MLP neurons of a small language model. Each row is named by its layer, matrix (up: input weights) and neuron, and shows model dimensions 48-239. Each number is 128 + 24 x the weight over its row's rms, rounded and kept within 0 to 255. Numbers have three digits each.
After each neuron's rows, "fires on" lists the tokens most often at its 100 highest values on Wikipedia text that the model never trained on.

L7.up1152:130101129156143142175134110150128105133121081114120127123126163126119145126193104101102151132139142176101084098164101169101127100153126161168100126172180136154188110080104113118150123118123103114132109122125125128158128101148131138156139136131155111111104107102115130105133131114146142090132122151117101149095148114132142135109131124137195101171151161103165104172127131147130133140124128130155087121126142129151134114143082107110112134099183095136096103115100130110135169156147147106129121125126131125156147116128169163126160131083120103092159130110090078160153124177102130150
fires on: ",", ";"

L5.up1305:126115101129159105124106133110114168120103123092107125120123150082139129147087115129102117114129143146147097140136130150096119144131142100129151136142126173146090141151142102110126108189108097134105104079076117130084107129130093158137123157123081104096152095119123133163136136103144158154151127150122072122151133144157129130149123153096156103123133148121126140144077116132137138139131124135116149127164101138139152141129117146095104118114109147152141090151142120134125132118120114085130106169055102150142166120117119097137092162134154143109166167119194144086097146130176102123
fires on: "ite", "t", "'", " st", " of"

L5.up1121:121120107153125126101116152092130089167144138102120097152115121142128139099151148110133124108131119107138118122171116102109122110119127159167130119156093114115146118127108041092133127141137125125113101115114104135144169145131103128106131140109108105133119093124094103122158133154126134127095089123067109145099094137093123126155109145098142094124159118139140122141077129109113104136139117126104114106123137120151117126096116166110117138112125137130130114124131128102118129067114102041133108129062157130112119113101085077122134104092087128140070130130160134144142113123132135138
fires on: " to", "I", " may", "tra", "ist", "tri"

L5.up773:104128139166199131122103170097153140143089088117129110152144142123129195135193138134105177111165137149121141155114163164113122137121171112118125126182107178109098123137146119094145148145123107124154119125159132146116179156178123145115101145125102103153161093130092128158148149176155163115155120162122100143107173117113143130155142138136147154093162145122152157125092140117192110156134163171093116106134106117172124134129135131102130133108142104136141089144130132124133115108143121100133134146107153148129144161156122108142174151146132121123119141102146131149138150132137158148
fires on: "'", " d", " of", " that", "ce", "."

L8.up341:141145126153135110161150107110135067139148109109129120131144159158118163091161110114112127113119124157124069101155132150160130159088116128138102103106108177162124105120119123080128129104146133107128177145112168111137147129118160141176121158106111122108117099120106099175122112105092152117174137148143126112107132134127172120113103153112134094142123125112146088186166143149118123138134112122074134132131137131164109162155133188131123160115175148176118096135099137121116165160132125094105149117096114155152143122131138133121133094122117074110175121103108101124138137137091104153
fires on: ","

L8.up961:132118150123158145120136106144135128129152085138140106159121134122163160122125139119136149146151138122101108153152160153123110157141130148163163149148105120179156107123135145133114161091168145188138151155134147133155156109124142140098141141126143143144119108162144181141141129134148163143142118164102120155132140139148130124126135145183128174156112146158119129146135144179098162133142114151113125144100202120129125164153164181138125127163144100148165121120139115140127160176122144097123150147089180168136146151135126138109184090156152159121106150127128129127149114115087132136
fires on: ")", "=="

L8.up1382:106097098100102127096162158111109108137105086150134101112126109130128145097131125152106116114130124133103117118112078124106080159143066160120112126142089092128152140112105102106134104187115141099097069106162105068118141117141108106135122129142081106083122107142120113160156115112111143093096111105111107165103116131105079140103122134096101090097140124141094117134135126098110165102146122098128114116111104116103101165142090146142087109093119085068153106121099098101078118156134140139105092078114123101138135124156103126139148077110126145113128055135092135152112104133141122127
fires on: "ly", "-", "s", "ally", "a", "lo"

L3.up1002:099126127157117116086143096095166119132112110132142158115151121155153120100122155119104115115042114162128117105113103101149157142109073099128140132104122139151139144117144126086140151123124119128146118182113165112158124116100154120148107158118123130081130129123141104177147131109174114109159139114138163113114107137087164099111122162160093174139095136139124087154118145123129136137126134108127105118104117105106145110125131133102108153082120112097130078127128160120150134184095167139127153126141170168149142101139145102135155102119107145125132134116141111134084113163085163136
fires on: "li", " Li", "-", "gu", "ud", ","

L5.up1310:130144143142145131171107153156145121103129124155114136136155150114141138145121135130135154101169117142117110151150152126072139189147157096154139101182123165179121143130150100096165127155087117136149127111144127122110141158140136154127140173136078119153157113124138130178152130135148156175123132184144127145128142162160139128148159172173145170145152153154156106136091126132163127139152138174110145142157120142150180147109136132130128131156132133148148107155154123146118146100114135121163120149089164143155146126134123131153121162140155123120161180135179130129132110119179109141
fires on: " of", "'", "et", "ist", "h", "er"

L8.up826:128078102131126076150155088121127101113112136162095078091145137127136140112073153127167117100146130145100096121130195157151097136172165114085124108131131114165102153136097148128160136115135106090120161094154140133116167141177118147161154124107141106090119117116142146121141139118151092075125118108127107136106180135143128137146088149093145130098127128121124089152161178086153148135075117114111151145107129154128127161141086146116114093159133127134120127119136089143114157128127143114137114140177173108107123094114153161128155144162111117144145122127093127121154125119103129114
fires on: "y", "s", "es", "my", "port"

L5.up209:104138121137115144124127095136125100106124111159134116110164124084144143109189136161084132146132158130110158108130156144136119184161111105158103148129181151128149106091131116110146084115152127096154159141118123122098152119120087127155116128114133108095132129137134129136128156093087118091160129151131090120126115115142133099101076156130172169167123135110145104155154118088127145126165145099111111090091118096079151146151125135161103132092152123112130110092144173093144152170122120165152128131071142156177142105151136122122138131107082101157144108099101145122123091175092122140
fires on: " and", ",", " |"

L5.up1475:147114130150111078150111134097099136083141130082117138128129148096119083137117111127153130142105098113122068141115140114099117138136119109142136079114100131183122107149078117109134077140088139134111085129097150168108146136110130120116156153114127098103152084131136131131143136128111124102107122168096092100116128148103074117143116119096119099125097122136138129123053095117132122113149065137150166089102099143134123130141101097101096114103140145151106112152169132108114139116126121100105060160109140139127120112120089088112094151116165119155083127099189137090105141097117132117
fires on: "tra", " to", " series", "le", "ist"

L8.up623:168146131158148147121137152099168130156160153173143104150135139143135159169139151147137134149134155132121139153187147145162130144129154142164125162132148148140161138171134160147133132157155150146129146132143165160141126122138116140130122145178137163136146148095161138132163143182147148122160154173148157151140144129151096125149126104129162174163126139138176160150148181150154151126144138131132160125125124153110152158130154152134119129141127147142106148139098153140171173174153144144150157153158161137178141183128144135112183141148158140114129129144163127150154156155150163115
fires on: "s", ")", "th", "8", "ur"

L3.up170:113134114128138114133111135100139123144130067149158115117127129151119136134133156098137100089163139157119135106139131106129117134124120108095104130096130140082161147154099154122140108154112098139158168159169145183140185103124136149147133112124158122099107105099079103125138129108113119109132152164136144115158142128147110134102172146142170118114121162121142116103177153154156123128078147129107154077091128164118104102151083152117162111137123103103159107067136126115187116144103123122198157101148133115139122138109152132100163172148150126112145154105064103102149103136103111135
fires on: "s", "y", "son", "w", " Women", "pe"

L8.up322:103079131108155142130118112102149118162152121131147141107167104152104138143153114106134117168099134144120115103121138181109134169146177118110109118106142145171147173079144143115108148136118109108120156137122134109146148126161094096155115136149140131148097137170129089164126138080102130102118182103123121127125140183156159095112086137161136125108107100132114104121155095087148152141111141132126148105106148102144090123156109178129129137099118115133160123113127156125107160153142122097143128071094152172151123132131090157096109131114104095093159129135128141156130087160111135111
fires on: ",", " He", " ch", " he"

L7.up397:122179138155153150150156127119139144171129149159127144149131156123149198160153160136155117127131157144153147148155135135158143138152132164122140141148121149144153157157142166138138176138157153155134165150150170126147145194144146128167134147143147143156126164162186140151144134167137159123142146127174147160157148159177152153129136141138152172131135137138118148164137163149126169163138150149170149163151182147152145161141135139127140169164127139142130155131135133157137149175137147173135145170152133144136138145151144129143159148128135138136160168150124147124157186166148123106
fires on: "cc", "day", "p", "c", "t", " time"

L8.up858:143156151160147175131161118129156104111161138139140137155118147122101157131150124103144128130139140102124131138142156164165094147139170157135134156159122155149083099163142145144148165128163137131111174136130157153133144155159115113150127138140180134165130138177102169122094114147154141163132123131115138113107159112167129109130109125130150122177131134088103144130084151157132136111110153139130112151111166121141142143140168117159114144168153128181129155125118140143140176191136138140152142129113137106148167156131132157123134125116157115123160153126150124137127135122083146138
fires on: ")", "har", "d"

L3.up1103:102158137128063181044123152135146122131106154132141115147138109113110132154145146116124137127128139130154148120129092126133135152089119129105101133090111093107126099137074211141154133146130163125144142108180132137121139139134126096157098105173118115160106116118145143140131134162135137135141137145107143139141158123106162113148142111147132141132125132121133185120143128099126151168147143150130084133147146100129148142122171177129112137157125089112088136120109163135103101102119147097119125122087131156127098210143093134175146129160108143124108160121092123076129108121105146127
fires on: "d", "′", "ab", " de", "er"

L8.up1136:121152201143164148150138131189119133130167124137176120155137179142139154142137134131108142150165131166159129111107151121114131150130166153187146112128131150125112082149128145152157144101168148169126129173128122137101183165153136098155110141109127164151107148158112122133110111123138139164126134150099111106133127124166143140135135143187145125149160163088137147114125148150135120134142155091155124132145122141121165104132179114115133169150130125141134143151141125168122144169159122138183127104137137145133136161130155147163112160123100142133135182114154138123137113093094091153
fires on: "ic", "d", "'", "mon", "per", " large"

L8.up1224:121104114148115105108148129077109141149091133078127136087111126135098095138160138128099097119127103111133116103107095111115103174103108139099107120109089090099113161127096142108146116179080124060115096088131162105109140144150096088152129103114080107091141106139144129115116135106123129084126121125130127126134124123106119175098132070067101121069116126117096125145095099095165086075147103115139113126132135113132135115117070115148107095079121115096136106120121105135116115110144118150125090115108119087115107148126111101142108148121120103123135100110086103151147090126148105078
fires on: " ex", "-", "lo", "age", "ce"

L8.up374:097043144162124144145139095083114128135112138122140078104126139141141114148126157157095163142142119158126152097134149099140102165162102117116130115147125122134103109124131146147185109116135135131133091097126156082163185123144117120133178106131145106130139109108129136119188110115162114108136141138153108099116104119134099138129138128091134168130144112114153141147140135156130126176129105148170099138103132102082068152148119135142140119133124124115114085178148130142150166123150119162151149166129128073121103125130114110141115103133142079169113130147111130145132148119096128139
fires on: " |", " a", " the", "ate", " "

L8.up89:155126137109105170146164109146133131127129134131173129113087138108118149116133125099142146124114141097132173156152128169118105162132127152120116181108107125074098136139127139141171158157161144084078138106169145114145109123106111123142157124141139095114119119149166134143125109137110146126131127088114109137069141102117095114132127145133154090155107150097088143099131120117141134107091152110168148164107157146125115146150118104121100149144136097116149152134122095152151151182134129186133145092131112117152168144146107144134113125074143149120131106143138126128120115142120140124
fires on: "t", "d", "ct", " Ho", " as", "s"

L3.up337:121127124125150129096165101080065086099118151128099105081109162138136132132127166117135101102108087118105099130107119113095101123128142138112074082108167094103099135127140130137149117104104126111172134134130136128111173135119120110150161135147150172132099095151130163149140090091124110134144112158112147161117131158141123174099169116131158156112086147103142103115165134126116130154106122126111204100108113107130145119093117137136099152149176132083111137129155125192164114133144089108156144105156138146148137075169173168146152162125121164120131154113106125159135140101133125145
fires on: "s", "ing", "ment", "ure", "th", "y"

L8.up1515:141118106125102105101162162104112145144125122112127119153114110126122146138154140143088152136114107107098131115124110140128087102137140151078166150095121062077114152148119109108136145170156122070105110121130146092128136116107072121134106119112104093093130109093122112132140089172110139079095086116119110144136120123108081108085114112089139119105070100107118134168133117091127150119106127137135158127108097150106130189156089122135122114109094090097127146119133124125154103147124159123097125100127068115190114161119098114101124120093133166115083092085146099143165133131114143120
fires on: ":", "\n", "an", "-", "a", "'"

L8.up1290:113106120133105145140081110093127163108131134181153125112170151123116096140140117129138131124140166140130132115115115104112116128159120151141082154104160126136086090152124199116128162096124107132103134129098152135118147146123120107150128070146126121162129120132172103174163115150123171099152132147118117113149124123114159103123134143143130142154127133129157184126135140087147123139161162127093103138101135104117076177144124109147162084158148087106139054134106091112151155114125121126172132138116132159151110126168112119105156099136121114136139172127105121145119108112094129120
fires on: " ", " a", "A", ":", "a"

L5.up1210:134097144134132105174136170182171143093119142137124147144126133098097112184167155151134164096147122154125147115159152115125147186158155106136139103145135139159143123127131188130149140147143153154148159127186173126102120201138154163150111154147135144119130130141156137140121149136138144127152136185145123137129146178177161103134160114154104155129132143122147135151108140149125156143121133142143177139112099159110143132139136128135128107145129113111153113152156136130125148132102166153143136114124134156144142131175165149117127171116119138118166151123143145121157161134158118130
fires on: "p", " over", "f", "t", " that"

L5.up872:126109110154117104185112158112137113105112124150142110156165157136132151110127141109090123140109139137143130135167151141122107138131150179143104137125129154175219152088091116092128103093148110123148123102159130125138127183156142052121117121145142145111123106150157115157119106126101095121128135149100105171092135145130138133125148110125129121149130130091151096139157117130116133136114139132101114148132134133118101136165124138149130095119141168161124146088110149122126144125114140127138144130078133119170156067144137115069150128107093102109186092066110129129143117110107124121
fires on: " and", ",", " which", "and", " the"

L8.up845:141142149145184139151156103177160145085134129124144139136144118150144161125137142141150154111161142138167136133149136169115174166144164159138158132132146139155143161132126156145120145139199144143131173145136153151159166147103161149159156139146130118147140115174164186158148135145119153158140145164152154136131131131174128145145182124139152170159099166138128145123110136167133134101120157166174120177111159141154146151139139162146154161171157126141133114141135133176150174136153126148143133107113185139115147122142126142103147146161122136128171151171148133145143119152137140125
fires on: ")", "\n", "ies", " Total", "out", "y"